Weights of a small transformer language model: LayerNorm before each block.
MLP neurons of a small language model. Each row is named by its layer, matrix (down: output weights) and neuron, and shows model dimensions 64-255. Each number is 128 + 32 x the weight over its row's rms, rounded and kept within 0 to 255. Numbers have three digits each.
Before each neuron's rows, "fires before" lists the tokens most often just after its 100 highest values on Wikipedia text that the model never trained on.

fires before: "\n", " ", " Go", " App"
L3.down291:121141115165165116148146087143078134103126135113140150121173159051111111164073161130090124099168114103137133147145106114108139206105124126142181135129190151139110114100177162171106081104120133098172118143133147200127059141124106078162105113184142134124129115145115142133140097132155094089170140109098207071186148150157138103121159108121146135148119112086168126119137096111078158113118056106117117062099102151118085121163150147154062179146110104100125124168094162171153135147078115066091107076154144064147184116146056181157137166100122145108131132150157139110139069090174213092

fires before: "8", "9", "0", "6", "5"
L6.down78:197150115091110131098110133185046092111156079135150151120129136107109172104132132125112122132141117099138130136163115166173196123082123060116127138100133106149152088116130103154138167122181130145164126223157163096156101147146108129105106112135079087113126082132050132147169115065171121154100138157121206143084139113096116146096108189115113139165093152121157159143109141121147105145135104120133111131066082118141099139155217146125152111087122094130167110130141133058169105047142141109107075146147079101173091180130178089132117172143122131109099166173142094084127134185108137135

fires before: " |", " of", ":", "ion", ".", " ("
L6.down697:105168095110124164104117140144097139156125109164093139104127155127231159088152112126101117072073103099093129118155155098100204115119068118092125159113065146103146064229108076104118145165092081139144134061165100161174157107143101090182153139167101161181156083103127112169161086142158120108152100105106135130113196149136092165161115145170132127090082214125137160093128133164125102142115099140136134127133096115138120135087120111165149186135138145102136140126125130195165105108160136104127159154087118165154118163080057179134146097161135164108067032118159117099110121118138111134

fires before: "a", "an", "ol", "her", "n"
L6.down373:135116097098176159115108115133129095143148134126199142127145141116096113183127126179094069109172131125158185075131162135091119151149168177106110081130175100146053158154136095140117158118138158151143169156114136072102100127122104110122106108097097115145154173119155068116146123120168107144104126094067160135118094134105125108158132158094175172153109121123182099137134055082101172160094094094092151180136069133152144109187126156173099127147112089067120163122151111108138104072122082101144177121151165129138129159077114109138120156127120149074112084152091126180069114157122071095

fires before: "a", "ah"
L6.down333:135099123075135200108184133130145121134086097180088186094089136026066099098178132138167089112133065139161128156136182154050128075148076089131137116164104081153143157136146113079111097136089115124137103080078167173119150095125133165155131085101096170137063099138115161133192071109136145120125105120162123173130099160180139098172122161147129173121138152155142134150101075077135183176119115089112173127138106123145129095172117163166151070120113149126123185186074125151095122103114156144165156195161156093147085112129175134105082167176124139116141121080085121121102216177103139138

fires before: ",", ".", " and", " of", "==", "\n"
L3.down889:106076079144084131133076111150152162179149093141116068107113095111141178124107097116188157109153099175138112109162085105111142157145117082070112173133147150134079153134141092072177141180061132164103136093098188123213145123112099171082099130133156144127119135131102149152114131105121154092141180141135095114149200090136166131155143150039098086131075100070145079131128138158131151129184137150164104144098152134127110119174206137096138107107107135122156111098102137134157191142103145203149117126103193113159148170116127141118103135126150156118130195168139138147064104152065066108

fires before: " |", ":", "ing", "ed", "s"
L6.down409:140107134129130113137134074119132183096098137113118120119080146126144091117121123055142154132140186146146133214112117154144123140114122163113151167121157167112142100189202146091113157127110038184157116147125181138102081076106196155126078135074126132091080129109139125146143161123116180130096126118131172081154162168160211115127132112117113123211134117131125136129147138143103141129063113165146123126125119105136144083136147133132150092115131088109167146140146111140103166106147124083121140137078131118130150079089102100131185122135155088131159172174116151093116136145140121117

fires before: "y", "o", "if", " of", "ip"
L6.down138:151118121124113176119163137161173132126113130149137146105063134108112108088074086137149171119160146128124135160144125073066122104132162183103107169161118090097148128110102120145153138129031163122146124145178080123136109130133149143126122149070134095154126157198147092165146146152178166113112065131138111164147148117130126157073117130187115125150120184136141119116101154075158183132083109135138145148070173121147130127164107118179168023082148135094083149113182099134112116091058120225136092115133142095148108143121091115163107133147112188103145126046151142108180197148137137125

fires before: ":"
L6.down1009:094186166116135104114150129149128135146123137125113144124095150184133152129082098122128127144159075000144063122133174134145109112130154130119101152176225132134112175152165113091108159145101089073124107141108154106110129091167116112111202158173177100134126080143118126109090185145066117108148170120150128099067143128062126010138131121103182142128093121189115124094142157137093114081097164138147141107186053097126079157150128203084127099172092132108150138080158123135089160136121105164151153167161112114189111173087142072110155153114135148146111098106196122087121110112168132084

fires before: "6", "4", "5", "9", "2", "7"
L6.down833:059102069135109152161131135085159141152127108131114100129157113138152145145127167138160166055092111200116117125131140078152130142146118121114210126122110154156080058166129145118122170099108116169130133105153157161104098105097118079111156140083145146111075121168123148179173161151158139162221179139158175101080074152154094106108144137140151078094144142083113190092125104147112143118115140090135145147166112127126111152104121105189106164162131159150128150134124127191093108210165138084137137204088110122132102145129076128144134153103106104104073161102090097095165111160147148132

fires before: "y", ".", "all", "t", "ad", "way"
L6.down90:194154095058115157112162092071115095096159132154127137165116144108158141057111106123195095101123138101187104143117101191104150138103145150184165151131168121103145155136118086148110120120144126123111080142098148162162095123110118186168072075081122091099149126108097138100147143163091056120135120155102107173159137114120195118092101142158131101112137071137140120158143159156133100131129102117124075079143118126121094055079092169141115086092091096066173096123051131113155107149145049136149102137203136128087146125134131047109156197156123089125110080148169137190201160129142141100

fires before: "-", " (", " 4", "\n"
L6.down783:138136127175107102126151142181133172112107136163121116168130131113136135126093132107103116112144150138150057133156064150113165140108117170139158093122058169155132159211145130055188152135129108205128127110182037104093112120166170107089127135089173117155063155123097170143139083146096093147137164169126125135157171112135065124121117089155112102113138099094094098140159113121104158140125188082182152143146113165146159150078077123110114149123106139112168124122123194121099132121113170129089122148118097095107159076176085186139120112225073056114120123143127093172111134089179149151

fires before: " of", ".", " and", ","
L6.down941:113174205168182140096154118074152118114085131133220104096175164142231124134104138168108117090127151110123091125150125167122126154193073114102116143139110205167076114177093157108174108142078119128119113102107138155108162160151095142098166135146112100142136100135174108139172161168089118147123138120128162157111170112125065137122105137076180131097148155165074154134161133144128138096150126121083129099112125086116070144155181098161160153143083120132087181164104129164126147140041145112165135108150083132126155147100166122129150128089183113049127078151084115089156094062109110160

fires before: "\n", " a", " in", "iet"
L6.down308:119134150131108115156110135135153133167156104099128095159131137131144164165155118166148159033098150155188160107140111149110093105113073129109135089127083107110131118177190126164100171117136083196130135129118166116145101110181144095102136136107129089089108105155053113159107125122122151130105076083135141085138120069126185166128081169163090158151080116102139091162141192115135151103115083069150143156134102117164066102145202173098133177082098103107164142133170106130191169110194125133130142167122167148153117105153131194128122130147135131149147125107149178106132198084161172099

fires before: "o", "y", "id", "on", "e", "i"
L6.down616:098147157143116140096150133177059150080124139158082131168115118161148066130154110145115115178165153118193134170102118069105152146142166113119124145118145100114170168135184152146134070086122115143150099149093175096084110138176115181175154179111116108191138122119100147108076185145085134142131184169092168125127134136143121098116090130142140209141146127227077151122096116110160117122097158161138091136116046156103142169103093102113145124135085163148098090115096088149086158094127155126056158056145132177165076141113099123139137149096100134071143088086158146196093159130148122092

fires before: "9", "8", "6", "0", "7"
L6.down808:113138125109126161102154108116127151158110114128151111140100173101080134108108085101101139155104151140100134154127154153109157148097102144102116201082071126106096146074128105144085090139089117210116094153160132144124091145157101117131103113123139094123113062154141119190169124134117161114102159133112174102101147153142072186112191170135176104175083121117118168121080115090122116073074120112184076165178138040150136137125145142119180126147121145100154113106097101163216129097117116111108103122169147085174107168112103145118120135098215166095120153175141173104144113126112127126

fires before: " |", " D", " (", " p", "."
L6.down794:139153116132129095166129101132128156116118120151041146116109135091150091141116126097066146129159123168054156092145118137099130169113125144103110110189132128184131097177159119117153111106157063125047202121130170144122119145161158125181128190142138157092104076181139120109062150115135146130179112094122102117121108146128128130126062104094146069132195169111137073114141072159131087156138064160133100162040235127116172095165125131034135156141125117144131090164078084097117123124139104110149141112114138102096095182117140157149128182080154130176108164161153156119177120084138170101